MLP neurons of a small language model. Each row is named by its layer, matrix (gate and up: input weights; down: output weights) and neuron, and shows model dimensions 0-159. Each number is 128 + 24 x the weight over its row's rms, rounded and kept within 0 to 255. Numbers have three digits each. A neuron's up and down rows have the sign that makes its largest values positive.
Before each neuron's rows, "fires on" lists the tokens most often at its 100 highest values on Wikipedia text that the model never trained on.

fires on: "in", "or", "n"
L5.gate26:164085138126142092126146128149145129106098124151100114143123079117123163109110109131098142107121170152105115138099106110127150156122105097131170146123110134130136122132135117103107094133112168127106074174125110129142137133084170099125146169118064119135124142144136109122113129097140068146126137139088151084118127171084155126120109126140144149155138108083116100147131107166107103162116127131112171111124168158112115138131132111099112120161061102133110127181159127103084147122130118
L5.up26:128125142119126123086129118109145135120146168121130094151108114167148190147166098165129141078133170138100158077116141094089088101105124116133105108096107113136142138115122137084123107140104135141112122141131150151128106146125129147124131193161167114109116166103130118119135102138094127099158128141142110154104142130132147087150151115161064113096139134089118115151092171146111119147149171131131114099127131159133137135164129170134102104159113135135128173103143118144171094120137077
L5.down26:123131118118097111105145143103201154105156103140113130158106110212136124124120116105087108084121142152121161169114089142142152161139127098158129144151143079155129121103113109154126149117137116119087060132135125095140139098095160114103126164140103094157118109145139144134120074124133126107132140137154115150119134104123112134133102120076172145102123137101095093105138122134107135078085117153136116103134134128100081118103110134150114138124152122156144136120111146145131144144142183

fires on: "\n", "ig", " out", "in", "=="
L5.gate177:114087142127120149127134092126082069129131111148103151124185079125150162185126119121117147110160150103143143143140120128107175146169110103102137119087124129139132101163134143158120103109085118089154121146120120161135109129144106097144138125165125123119135127146111169163134097127121129108126158101098147138111169171126112113094140123171131121133133143120143141147116127156146143120175082119092119111108155158112122100146152123141190079089167105133099110115099096082116134142135116
L5.up177:133107119145084149100144108130146114130110101121134158142136088103165148124121082112063142149125126135153094163141118120110113187145135109116128140089159112155138117150105149163142092120087075130141168155156123130106093149154115138121119130130161162141121100115111109104101121182177136121136101123072118125081114138133115115121128134152134147168102132120104115140113120172110184153146140133145135113119172149124127157124151133188133118133090090168108150135126136109098154098153119
L5.down177:118132130109104134169132100126165109167135113117129139120114138052105113129116102130080119116123126112107140138140124117124153120145108097077122156062095170148136100136135128115139114119153119157125228139114111127145118141150136138121127107125131106125105137125082143112109107116113125148111144141129110157104189124136159125141151110156113141134129134136126096119135127161147092114109180117112072139080169152109158136103122178125103132115143096148156168109091114126120152116081144

fires on: " de", "l", "u", "h", "qu", "o"
L5.gate90:139103108156117164124112108126128145108145128166104126128140096139099147117177087129119102139125164130107138126133118137082131170123127149122141143131102128119113135092141128135124106092143163112164117107161137105136105154167174124160096115137095141131113153201097104138105138091145091098128125109137134125097165209115143164141166114122093152123109149109117127172166155146146138163103140127101120118152112124086142154123154120108133087099126139119165110177104136150140168112171128
L5.up90:110112102092141156131158109131113107121177146114166155138130135130153078127137130133181134116124134157121117131097118109108129109148139120109103160140102125155069138106139164172139137139122099119151147104142117115138119135124130119138092113149138152107095119106123140149110136167104074099107094128123144094128112152162081125113128099125089120143058116120155122128149154117163146152118186177137137106193131096135142168188094131138113127142094115122148128160162102121148125107142162
L5.down90:120133094106149112151124131122153099133122067135103131118143115095120106124128127096149126109091096156165102134079095123145125159115118098157149094105123159151105145107150148153129144130102100171135173122167107126096124125126138140106088081121116134130123129143155141103139112120125119140091139153159183146108100142156151104163167143183113110126128055086111136160153153087093103103129161153122089084151130149109140118127117147149130141163104137137147119123119148085139110115134171

fires on: "own", "ed", " known", "ing", "ok"
L5.gate499:105173144126092113129117128137078179083112165177101163110102131143077091122125130133152113162187170114162136141151115150162146125152148155106126150144108132091150141150129099101116139111127136186155124117122138143149135112125129119135110161124091139111118164127146127114110072167158160124116165139109096131145135088134159140147155119127122146111132128126127175113152125140150152118145140106139123198136160116114169135141129129134119110100173093131116120101107150132085124101169143
L5.up499:147168124066120139123110145133122109145139127144075125139128130119104108124165107108168141121137135139145141168129096096164161129116131134106134129103142135117146119136101142086115094135130153128125102122136126157110132144160131141144088145099115160157131118144143126175133147130093153125115109170098135118163169122139097105107130136132162121105130155140125143095140129148145178209134051145124159140178153155159093099131113125099100098103160101127142095152078165136106110146154136
L5.down499:164148128157115131167144091118095121091103149118096145103108125119095137142099164093111105149157194136077162151093157143132134125131124128108116134110147091158151121133115091109134136144148147113104105153111128147106116118097150121180107132154088113086096119087111069120132107131137147133088145171131143131128170133115134119135141156150146163088149109103126161135137109122133133162147165122118132135080134125142126093137080179144127122109133072140095130134122123080112128129161102

fires on: " |", "b", "qu", "r", "ch", "k"
L5.gate326:184111136086156121102153085131089117118129125133139150101129117150156156178120137137183141087107134117097113123128192122114126107171124136123126062113147149135082129148112133106110126094131132157100117112156120104155128154108121110116163140164107106173163153103133148168158105116078121105136110117145131113090148143065108127134139104134134122075124109152126128106170156142138148132128175122142129086161166149147118125152159099154155129135129144093121132113140143121133123102149134
L5.up326:117139150120095159168127139134186113115134143132140142099116129136124126141125153099070115140145108102145106167138113161143110135163114099106094102099147138150146146147112125140128086126117149152122138139126161083110054099133119179133156138134105148097159122164101104153133117124136106150180121121114110150163107156138145135124147153170166125112165120120118159116116138097089144096131077111143069128128132183131115146108063130126163129143145099138097131151108087104134137127122131
L5.down326:153145114123136159137136107152135157111080140129124099144106095069141158122164173164129103166109133146129147103163131141117116142087129128121109131156095117110137119100166155140093133120106174094136150090156120124104129117168151171090150109131129116165124152110127138127121120109124131102126151178098099149197108117100137097124120073111128172116134114156140116122100111133096122128120112134121131146169132123136142147145166110119099115155128068097106123123060150112165107118116106

fires on: "t", "in", "u", "erg", "on"
L5.gate186:123112169123179116167145141153135116129173148135128119153133150121109174086145132137108141104143142125109121134090163145117138149113095084131151107145174123098164116068135086088165102088137138114148113132101175141114120088148160091131103127092119163097091139133148158133137126092100119148146120127147150111102136111148101152142147094117121125094121114101105152128129155168100119098110092084152115150138134134181137116077145106112114153105123112142137089112101147111111147160157133
L5.up186:118134119181154126123140140144182140105128140094113140143122167132120132132150114099115081088113110116123136147142115195117145114112123143134178144156088120126122107120104169099103139156114175167125132133131134133118125160130080134139152138134124076107151112150152101121144139100069111183141134129087132094081108122116114095147109105134096140115136108111164116154139098167098131113137129145165127144104099124151117118069108130156078114085084143126110111147103120153142098110128125
L5.down186:127114115119153107096181103135156157170142097159096152112166112150095145140142115087151118130120145100122134138159089132102118100150133111176110139110140136136126096143167107130132127079095127102125149182149124105136134132112135153153121150165124135150149079056092121130118090116130146136106181135083125114137116159092143126141171131078133147148160083132169129112133107104119132150114158105111156135131154142107140105130135086145118107133134141168115151099109160163090111137119132

fires on: "ot", "on", "im", "em", "oc", "ject"
L5.gate316:144120136124119146122170142110154088119116064136118118137140126132141149080113118129148111152130085118136136122139144169139223095112123140142120147159180108142132089110138116132127131138165114169116117131084142131131151136154133135167132122115124127161130105130111157099141123129131159155135127090131117116113116133114142133066127116111129098127070073184122116118158112182135127150109114092090128091109125132131105158197153111124130103115108138134141081115119131110148120134121085
L5.up316:089158124175091114156135082127125109129100151144133111109143125134108104085107117123104157104149119135158125130130182132137134174138131124107154140122124109131148158140086128136140176136121115151104121095092102111129159148128116102126098178143111142136098122150130108118100098118099133149103175137156107132139121101125074176123096174135114117110124106131121127162123095153106086132090142092142153104119158131163197151125173149144111113121120125153144110160162134136185104131127175
L5.down316:101164129098131116131109076145145170118160173072153131104140137143118099123139127097141090125150125124157160158123140134154137135126158108107125099139144097136114144134088117093164111117123155140102155119110136190109145141131107188147139102095138114091083115203091131093096132132147118097073135131124075119157144157150128131118146125106152150120144107142104145122126087109153113121111163122138121102076149109140150109135147145110134143136121130140098162139159127137141157140079118

fires on: "s", "ill", "ard", "ction", "g", "app"
L5.gate22:116139145121121133164118137095122141123124122095144117142155124104129137133122074131115114132126144131129108120136119129098157109098144159148114209136119110135117124118118137111127145176151164130166122123144071108121091090124128122134160090104138140119096181167140169151140118172119143113098124161060145140174121162102148136080142175159138152129179133141121105080086109136112121136125147115158144169106116154147121083091111118128108155120133091126140090135166151133130099117128121
L5.up22:119112172137116164133105127103116118141120149136118103154121140132151095121107157133128163094148136150169153071158164179121146145141102127077128133112131093173169170132161153112103147109133116131132082134145144088119162135103144132121125135110134145082106129114153157158129101143103127098144111133140164167115126133146155122127111140154090108121126131086127100076131114141117122116131105124163135118120157118212115120149114067122095157134105099128138147113176112125149169138111156
L5.down22:101180078102138111142110076128157142130162130137136134122165133105146117125143143138231147140175150123133082157166103101107123127138107109147142104106116144097141157147140135138119118127111134142136156106144086167163115158133148164122125109149123138104161110125111120134130177060136126162110131139090153101178136161148129137142102120089158150144164115140134151125135128094144135153136129175151105145146110141139176139108143159108109116118141111130115096141112138135095145121132108

fires on: "r", "ign", "k", ",", "b", "s"
L5.gate277:119111161116128112124192132122159134118122172157096128119105095167112141123133133130114124129129171127153104164141146114125138126147120117137120125129127116107109137149136109122100157131112158106095124158113100160147158152133104106155142132149088133134136171111087100119134146114119120120143122150155084144145126172152141108150137108106128102096162073168181092151106109159158147121109090144123126105123120206156086159113106115160120148142142154130164064092136178140154116115118105
L5.up277:109167154116139131117097133117135158132154138157125105071136096117142107177161159119132144112103125128164107179157116158126101138132140128142100106162146115107082128133159117111106113127125136159100148105149140137177145116118143112104141200142103112136134125157129118133119129095151118178132155161123132096123137110129105157164142094111128151143118109090135160106119131118149108151122130125097137145090171165159135124139099203195107120152131140119133171124068147153110143118120121
L5.down277:132138134144121121120094114064106143110102088140156137138124164131132076090140171165098140139118119130118141139143129100116100102152107120120137177143111144137161141193115158138114106150126141148144136110132121073109119126141092137120147167147100114101103123126101135098119155095123145104153168138160089134119122150098113137197152118181125162110126119131108146169086157150175090095093080116125102114128134114112160115113169132145117135135105129107134141135134147160151146163102127

fires on: "or", "g", "y", "in", "and"
L5.gate183:136068149130131111122145125135120133131125080173149103040161138124140175137151120134098105143150149164115119145133156119138158141145137091149124129155133114150113159101118132118104095112142159144118095160119154114112133129075147145144142148127117154159109153169103108097101136092150147103138133060157119076084153113100155116126129138119132154138113117118092143148113137169130124139140135069139172069130117105121126146157128112094104151123110128092120114145127130154119117149161122
L5.up183:122080112132112090113154109110098111097091112164136131174138132162162188117110132108107150150123161147126117136089158145118123125132104132117085151150148126143125127131166112137151131129104146107117139157126100138105122131151143080136114168125106140115093089168127117122128117120123094096104139089106116110100160139162117163133119125145121128153166169120134097121062131084117150168177124131147116087103120137114096135117079110093174139109120128091134147154162163095158109162128126
L5.down183:149142131087139147133154129112092109131169091140162146120098126063134116121116127160157114127117138133144185148167120137130152125087118128111126103088138131146122145115114108142138098110084151117089145128108127128131129085108155115146112087141147102088127154187129128095148107110127096119156183128177069118140100128104150163142103112150132104127100136121146149165124130126130125110120117135111152130093074134111144142141106105173140126117113113125097133167085099134122192113156160

fires on: "el", "il", "h", "am", "e", "l"
L5.gate214:113127138113146107117109084134134130138154135170109130123140130145101110160151110105185102147126169146146148120083119155097188120116125110092106154145113141134126110117159114143096124073099151094137122097117170155124137138167108085107165153143132141101181130150106108156147071115130126155115168138146131101149091138120196116108141112116153091123142164118148135133139154135123110120080146135141104142118132162130110101117155090105129072108132180105117135114113126132130123112088145
L5.up214:113133121156086135126123118129091131095112164086134122149173136145047115148104121130101111110104083108109110175166133147151087118132160133059138140140159139116124183146105146116117161157141150092145123085106138128067139091126118128127126105130132143135132147149139129107096128156092116141105137163141127094105108091126073145140115147111102130090090144146126107126139125138148091112127124132142146165153112093146096159148118108108108107112127164097155118110131105167126154147126135
L5.down214:105169161099113123168136104115144089100113160154146098138109115180167147082123160136097124105131110104127123109154153096116105118122137155144167097121148125129156160148124117145128131103156127136191137130126116125135117151124139153125105120113132144140139089139106107146134169149115133125190101091118135140117124125137121164153138149130134088097140132118099075090128163065098049143137135108103099110124130088114094137114114161107105148128119140156157093139113141107118126075133144

fires on: "b", "st", "/", "ot", "he", "aw"
L5.gate293:165101069151130130099162149095131117086168105107150132140107166140077183151149141117116141133107169112093148158103143124137137090145165126146131109130131117142110121101132119107121084119110146153126118119119112118146165153124125128127131108118108135145101116070136136122127093101072097139132106119129118139150155143096127105113084139117130057108161145151125133128147145164143145131192110168137140149153100124121110137101102163138085135128184093123146127116100132135092139111145171
L5.up293:141142109111129123188118093100064124096104064094126117132122155117159156142113147107128142095123126124130139125134172080113120091148148155151145111130126085139112117119151175112130173122168135111142114130145114101098150111142100079117131114153134133120104110090137157137123103132102114108083123100114154110127152161133131135119114137084143145112107145122168127063118094097110098147108110139151102141087109121148113099123117092120112146165126118090085161157124093138099166147129131
L5.down293:124126103088100140092126115110138176170143128103126157115096132160114129154134104125120120118124138110126153185145139166121158146177132128133123135164136130172141148089141109126148146122142102099100085105134156174126133114139127053139110078122109089156108135117113128099117131152149104095117127118126129103141113111115097145123111097123136134105156136173144118135163128122122069142090093120151191079138110112138118091159088094178117115141147114118094126139138166113159128138144107

fires on: "c", "ell", "es", "ad", "p", "ach"
L5.gate547:130137129153091135104088107108159107166099090142146100109177111119121177112177094138125111092186099120129126109084138124140122106158078132111112119090093122078174153176112157126146113097124137136123106122095126118121138138125147141110149123110160145109135113188112121158109114137127162167177135139080154139096109116132175099131146129160123112145150102135128098094152122136153143145112165096127116129160100124095140171121121127145151113103148152128115133128118099127145128091118154
L5.up547:142118148094102183147098118117134095143122149154111115084168107133160155155139174154156149137140137136106126169099124114163131098175143176121129109131098150139120129162133151136133100143152151123120124140109128141159093112161126133114183177152058130107136161145100132116137106099084127143110128126099131127101138160100131099114137126154106088137111137123077109140148064108112163151135168123123122118115130143139143141084097099117193144109140123135100122140147098118159119113137131
L5.down547:125090139150086128113162146155112109173115144113092125122147136064103162126175092128118132126154145098132092095170146161113096158142068078158141147104101151161109116090154124154138152130094099101130063121159103121142133160129125119111102117104135106132158114101123120160127107111109147167139152163119128102143162093134112119137145139108122124084128133168145129160102105121093149137101140125096169098132133113110084140116111133110092093132153137124128114109136153103126145151124151

fires on: "b", " ob", "id", "od", "le", "ge"
L5.gate195:150182138103105121127134093118143155107131107133112133171096113109104122119166130105122107216145140142108143167099163141079116123118144119151113140082171147119111084129128112135180102089132170191111131154148120127105132114144142061133137144109131116153098141130107163124114128161127148145120154155120125129115084132175151162136122136136096122151145120098123145107125112161143151156145108121106134145142129166176162110120122105161110138112133133126097141151109141113088143154141154
L5.up195:124114144091127139134107118103129165093144189097139096173164160134109184163136091108118097080089093135165135088122157136096145089112128132149157087164145119124149138105112122124134106127165102109126115110121107149130111126126103107110179159114114091088151131135101127129085126116138104133119117120131145152124142107134134097100116126156133121107123149122130125073138157152158122134111137133147071124115176111157157130086125131103166120146124098115148122117188133129171163118106147
L5.down195:126144125141149116133148164136129171148158181148184083135151176151122171109123134129107126122141138120092151157169124135141164126130146120164090160129117144098074133186158079138133131149080162154143120156132115116119150123122096184143125108145136163147109098146133153127143134136143119185123121134154124133157094145127120119154159085121143123126138126115086141138132127124156088107108154099111133138088136148115143155192106166136103157112125119148132089141127151152128144135128090

fires on: "ic", "b", "it", "im", "ot"
L5.gate628:171156127127132171088141131108162127108138139125114111155175117159126165122108116104139088141110101093124087184108135137140147111142183163181096080133098136092119132100149153132125140171142145125125162085131098100131130110127118144124119116137076108103114143128087135135142133133129167125132148111147119138164116177086163111166125130142152080133107094129134156137152133155137166202143138125137093102133112138140141145120142093161170119156150121119117126141127117128121108150090139
L5.up628:098143087166112123138128133147129096157113070137168152112133184126106149139105082145166119155120146114108114169089156121156115158112172098114141125138141135129097156153117151154136108135114125141130115133129123130128182137158099114085141114111122083131150137136146088095119115144132144139167123110105154156131123079151087122097082128115092144140157108139140085125093066143102162080107122136112121128173117130142114084116147127116138131128142143176119113093089135126132155111127157
L5.down628:138113142109121138093128119136146086137126137150115152081140132179132106154077142113123131121170148108100133107124151103110155114145138124142094103137143095149129115112120096183094129125111177135097096120111113147125197133139155128164106101093103126126123127137135119144125157141129149156096094130149109137129131090166075119130167102099116129115127133102105154123148112153103129096166137166107113124143103159104118131128109140210123081127132106105114114125123090176183118101152108

fires on: "am", "ed", "em", "ist", "ut"
L5.gate3:130131171126128101133100111118131163140143099133122167139098158147121142117153099126087073098149120136118127120156121128137134155094083114115153164118107116092145113097125095135128163103116147123122114124108155194106138114103135118114135094119116157147169097077129122128147150100167116148152155144101112107176110108114102105122130128098100119144096157105167102151125099153169096143088089069088097094131147148127161111112120124119135140111137160110131136123124099149105137192106132
L5.up3:101118144103145125174143131110122123152121123156152104112142105109127106097149121134149148116126109112175142147153115074154105142119141107099156108147099117108090119143113115068136130120120171115135110096108203167118121094182090122152127120112100125132134133109163179123139100088088145165132115165125108134083125069100116087152089107126137127124114099142136103121131131149126142102119123104159151137114127109128114104134109146163146107174159156119111142102125153131110087155178125
L5.down3:132132112145140165155119107142143156149103083117097136125115133122129138133110158101084115058157124136128144089109141144118097168113102147119153146161106077138124125094111136086147144170112173065123124106156114134143118171151133122147117136104116149121107117113136106143093175092150134110055093130123143150121119128153098080120144134092133156132105140132139095135154078117144147113133133122173129153125151118141096124152117116087153170131108106104131143097104151123150111158149096

fires on: "at", "ip", "el", "ory", "or", "re"
L5.gate619:090150167133182127140112175188145111106133116104128166131135147103110138105124147095103092101115114104133137152113143103110147107142147090132135169140103081076132188134131158139072110165095162110136126143132113139152126087085172157093130150132111155117127128151145094171096106115113123116092135117130119146127118106186127113164156149149156107109136116149092144157113153126097101104134114161133136133131153099126124157160145120163086122138161126117125127116128111122132148130119091
L5.up619:097132151145174104112161150133147131100120170211114154145149080126136116150116120094144130117157069103106173092130114153159126137138131118138141126147125088125113152151119138124130113123094131129140125096134150171154129134143102114142150158151121098149081167126124141106154146145118116149146118171125107126096116096129138096106075134157125124103067107144126098139094151148140165162158182151125177129168111135129125161136153125116090091125135147099136140151140124112133090132121113
L5.down619:130149164131120112115145136072140129143112131136137132114113126108093118159108131140105077139126147159107130087129159116126120152119080143131142115138134127158167151111098113116071151127169166151088122074139148104095162126118152145110119118113127142078134098187108092119135173156105160099091112118157086089156131144105106110116104118132183118143155138099150131150097107157117133111094117093159109161122102132081126144140115112140177136126110122131147115137108156138149121153079122

fires on: "ic", "if", "ad", "u", "r"
L5.gate599:156081134184108134178160131145130138156097117158138131141130152114153157131144107138102123174159126115124119182108096133148140148133086120150127154144093117142124126110093132130064138113124106172102079182141129111113142160131150164116085107124123153162127157144151123095095130138147109123170099149150149104109105117133151138137150120156121138145140143153153151150106150106126163180112150110111153100176088103134089112162141105134129116147150166132155117139140081103123138123147147
L5.up599:126089143153122119139161138131134127102118106158135125165147143130162180103143144168150128139157100129093186146175122112153152116129108122152085162165119133096123121093135127124113140170149128149090069081130116145108114134112119128114099120094147139113125080119143122120174130136089158112179127134147115164118125140117152118121152122074109175135165114131103108121126154131116146086131132114101147135140127199119123132147145099153169168182143154110150128130159152139133125103132139
L5.down599:138153129184115116101138111110162087166172152182131094111158149134152139087102075141105145131126144152157119133147129140154156148130115086155125160117132101137095125148096159163137131133140138112120112185117104127184145148099105117126140140139127149118103091142146116118139134133107139133154125140117177112096125124091130102128130125104131107124068138176091162185137118125098113141099121142100134117120117090163131129138128129172121138143154176181154126144154112102141136174137136

fires on: "r", "ound", "u", "ab", "qu", "and"
L5.gate585:093092149107143123119128115133138084175160114117134088145124150137114144133105172158136139127110112124110106105086130128117184105134123095138116130108114135157114148133125115123085085117152145131116097172176128142146134104162125152140100149164130153154108104130116148121123092113125146114124096118101133112135128171078122110087163103110170105172121098161103139108102128141143179099139155121129117114122117106125099073135125095098100136157094124087151154127174156067136157149139119
L5.up585:075127093159190116114153107083118129121097171110135138139140140140133110118102162128120169163131098090161101132125163154119145126127166107115101133147068110179121081096141163153109152140141146107148141120149164141131130094155101138203133156110100134135112129115143142127120123152126105116139167138132134157097152145132141127146161112139080122137159119134135116144118112150129175125177133112193109109129115133126173118138144135106112149159133146113140140107172114166098125116132138
L5.down585:135090150159121125098164123111157118144170128166096121077135132165105130125145139133095116119084140125127120106119135154136151129117102125127137111125117128110108126163165110129103162134144160145175125149128139093139124079143112140137135155136133160120147129119135134162134116131102153106092105149133104103143142156139118109132117183180129135117082122176135180121088110148118146148171164164104114093089135049119104155119142120110161110113093131136138141100183150141159098170130145

fires on: "in", "qu", "er", "it", "y", "ort"
L5.gate336:113095143093117106125137136133155165115117143182119176137161128153109142123107119124104079131117144171099096108142111121082164123159146075135151106115112117148150118116137071121092127109125134103153111135128133144114106125122181149109145143123141105108122121085193158138114116143177128117087151102114102120117187161152152117089158068097117143117136120132142130127105135131148125113124079168112137150096140107158113098144103113108123097093130128112139128164132117089119090133141100
L5.up336:114119187113117089149138093077137116124134151143144142191172135139139125088111123133123088103084137169124113139116142137079130128148117136114129090146143103103126103122120119107126161134120137136112126143124139114094125072108099149148125118099117132101128113118153114110121162154130123195128121153151131154079088147117118123169112104136113112166169070163099102106102135139093139103106142118154130157096130113139112173138120129144140153109138137170104185103164115095138144128115104
L5.down336:137126152147128123122119106111153088154144140165052137136137155162161119090147099101127140112100149093107101117155108136119095126149148165141133129186131102129185101136109159146150144139152151131113172123091146144138141071142125157159137102150125166136165120151147140148108131122103135123142119125134144119191147165161111119170119142096116154150133124128114114141149125120114181131114129141090116125099113104151083124145169109168108181139086139141156151108128112119137104155156125

fires on: "ur", "r", "om", "ri", "t", "u"
L5.gate484:141107170105105139118166179126121114133137127128168138136161167155122144116113119132169114147163101097091123139128147130098130113187098163109082166115105072159159121090138147122119142132064105117118109178201130107111132116122121141124152153109114134136114103118105125116147122120097114123112107101119126127098145155118134107102139093162133143114133082124106119147073113106119138136133134148128116085122124099083102128099143110145117134160198143170132139119146118098117125128119097
L5.up484:166066168147108184097139128126086126117127092136174120132078105129114108118110140144158126141139164150156112112110166112129093104105105111113114119154098113133116101133112151145091131101138101120157139109134132120121160143122164144123110110139145120131103138111156118124080091182178174128093143099149146176145162097114150165162115119114149143105133119129127107155151153115113166135128160135144145142164115096100162151133145136170138173096111101109139151151105101123095120094131133
L5.down484:156097115124145105125160097150143178162118128157149092138124176133096119130112113158090112114136135134149147126130140142100116151127114097101136124160069174109099179160120118140146109191175151114115164096157130166154114158141115101146139160131102115112151119151110120087111118165102096094132136122133139112102129134126141135142140128095109129160113129175118118159130127166138098138123111141095084142133087131160115148141107103140113119104098117110087119138165086128094102158084096

fires on: "ac", "ed", "i", "US", "em", "ch"
L5.gate48:157104118150130132152125147120153123127160085140114126082156150140114124069171124134126095100110142120110073139122188138198097138103071073129108139137129121101165140175150061115108122086116138109141115100136156141096131122127113133142166162162131118167128131132154136118093101098116148132118151136145124147112122145084132153124184101122132099115140091153099123103109109133133119146098115116108133125107119099072105135115134124120105102153118101143128147099122099139129146147137111
L5.up48:085114170159143107130171121136134109126092090088128136164154123116159139122123106113115119134158131142145172127172149082133091108166119104126126150141126120149141079128127126127124125131130127102104132097120137120132085143151125127151158124118129157082112149150150149090147105074077161093116080120119091121104156141118178066151115138149097171130130101144110093132102117125164087109119120152100110135149124151094131111122127122178138121173147150122130138141119159129085105116159095
L5.down48:072129135174121139151120099084164169169175099128107132105139092158137097097147123131125138110117145127114109198141105109178133097150127151095143150130101144083134147120157117126140120144130134135149112133116141131156132091134112164114127120137119151151132149145157086162127100157155122167116119109152128133064136132168140070131173095125155139121111107152138110104111071173128086112113124150112139103104116109125116116115137140147154167138139101111119145117134144120109154121182122

fires on: "p", "s", "es", "aw"
L5.gate129:147129150151104114078088112131124137116137100128152155090144148136134135142135111175117148106098157120122149118135135179129123136136114178154116112143139156109169114146085119150121118100142167130104142138127133104144104148139148159118161144149104139107128178130101098092097126133083125099162099109097098191140137161142116125109148136097156139128148103159165171116147133081140146146136134126140108117135128096103163113128214120147133152128115139090138197140103113106104132115114142
L5.up129:119109131084099148127095147172140116137103113110130132087146143101092132137168107151106158136092136170151122112145165144138186165103183128137140160163122110121126160147080147146095123069155140094149128120148100139158133105109130151126183144171102136136131146084079127093147133160114153140155127124097113127100174131113110148111149143120096157105118124120119115115102084147111097164137115154137116110170137106113139133107138146101125127139094104140161158165137100138111117141116133
L5.down129:141075144127124124109160116119139151110130134138108108163092137111171140177125158157156143143132135151161105146137121125113139165107102101124142105077103089154097096070161077149149159154125146160130130109154100126131124157153132125146120123129117100105144091125132169136145106117162121130153142119156134148099107112136110145129109134144145123110122102117095135093053135129129162105121144156140128084104158109171099126106067157091115107130139117087142135116131158104088144079124131

fires on: "t", "s", "g", "os", "ver", " as"
L5.gate69:124145208113112123124121128148158081131150089158088168126163148122070127127108113119100110114154120119071162098152148174144113145145124116109114161142143127091130137109154117131148143133144132073134115159110148104155143114157123107146142128157174165128121149091169129110120167115082136125101154125133154120143133181116139140136116104112126094125137103150130128138096181152140147140106116115137122155124143123169090116146122135132100160129164132119130076158103154129137078147115112
L5.up69:112122152118106135142121147081110078169117094148122148122106105172153130167133192141170137121171122100120111077117108136115117132121110151098135082091146140146156138156125102120115109120124111117141101165098142134116107121090152158110127126143153136119128135122063073149121129126131125181148113139138130117114130108147124145166120133076131157125129127100100098132127149151111103179159153139141142139131140143104136179149114126059118098152129151096120150094138135148123153093092158
L5.down69:111126130135121133117169132098097168150111116086165112138138153110185144141143121154110132111165109122139102138127111104131128082134113130137161081124159126157148137134097127097128077141101147117177138141126129129130145151116142143165121085093126105095086132154101157046170167106128131142161123146164115136142144121155100132135123104135152138108145125082101122130099136110136118124129140155131129151089100113090129131117110192107099096107140112119095134067161104130108133097154125

fires on: " University", " J", "ington", " 198", "are"
L5.gate415:113148126164111191109193092176109126116093128137120121111127094146107189152112162126145127171128108144111144144099129103132142156131135110123170154143117089104141139126080124137124131117146135098171111116138145143167130099110124149100113114135085145125107166116120139125154103129136122102085159141122101145114060129116104144180163160095176113153155129134080141157108114127104144111140138110141136139114096109160177108103140130115080110104134124136142107128100110145121105124135154
L5.up415:113174093153131178149158062135123123133105086157118121172129121155120148126160137129114118143139124112102121175137134123115089153088140116169152147118155129135152162138137097146171090119109153117112149120148162128108125141150108120114116171060102110145150133085090107109138120080092099091133114160131144178092083138150164093138128138116164158161100116129138132120128125080164122133140090114136111126118111099123143130138113109161154123101123135141117112107119152098136143159138154
L5.down415:099122140138129140126151124125119120135131140102124129097174127126070131176110181129117123116121133109170106084090115132126114145182111124100124088102138104132096129140122123075138093139143203116118109125114129127148108166171188112154150108124108088159150110143118120129124171129120138107146113142124105116118095145148118092149117125106169131132127103142126091124137144137113106081172138109109116073141114067124124135113125158162143104123089063171146138137124128104118127124141130

fires on: "\n"
L5.gate51:112115148115138131110134169133148105099096099133126123096104156163115110142104100138134158165153157130142170113152115117120140125172134095136140103117086112135091147119087133173090138129086147113135150131091092114090151097128092115151153158100121120112139128171148180190111142100080120125076132109103146165083128122144142056098149110130115103151096139124104092142120116118132103154121143112108145161118143141137150086147141102115154116161098128112138171125123117129119122107117123
L5.up51:110126147138169139150145111091131074182096101127118112083131102156127137163103100138127126085146132148138104134111147123142146101137117067123089123117103123131104155152134147129146112130116109163095149139126075112135155153118103105184143144110175119173140114162157159157148131174147136127111112148152162134098106190135153121116122092102132103109086115152154146121063117093137129134137140146121120116144135124130116085149110151134118137153129102081138159115102092141091121132130125
L5.down51:101126150147117157126111135157121104102130117116129132109077119071115112164138136104118130139163150097172081140096143140151098102112132109106122103158113149186116128163151151094150113150078123148128208117139130151145121129142120115144107105147117129149130128080142113166135104114088092108095163161124159094143112149124131100119112130115158154171130127112141146106108149101141149124160158146118162127143157094116189130155154157128184134172142114128116120102112114130135153131144141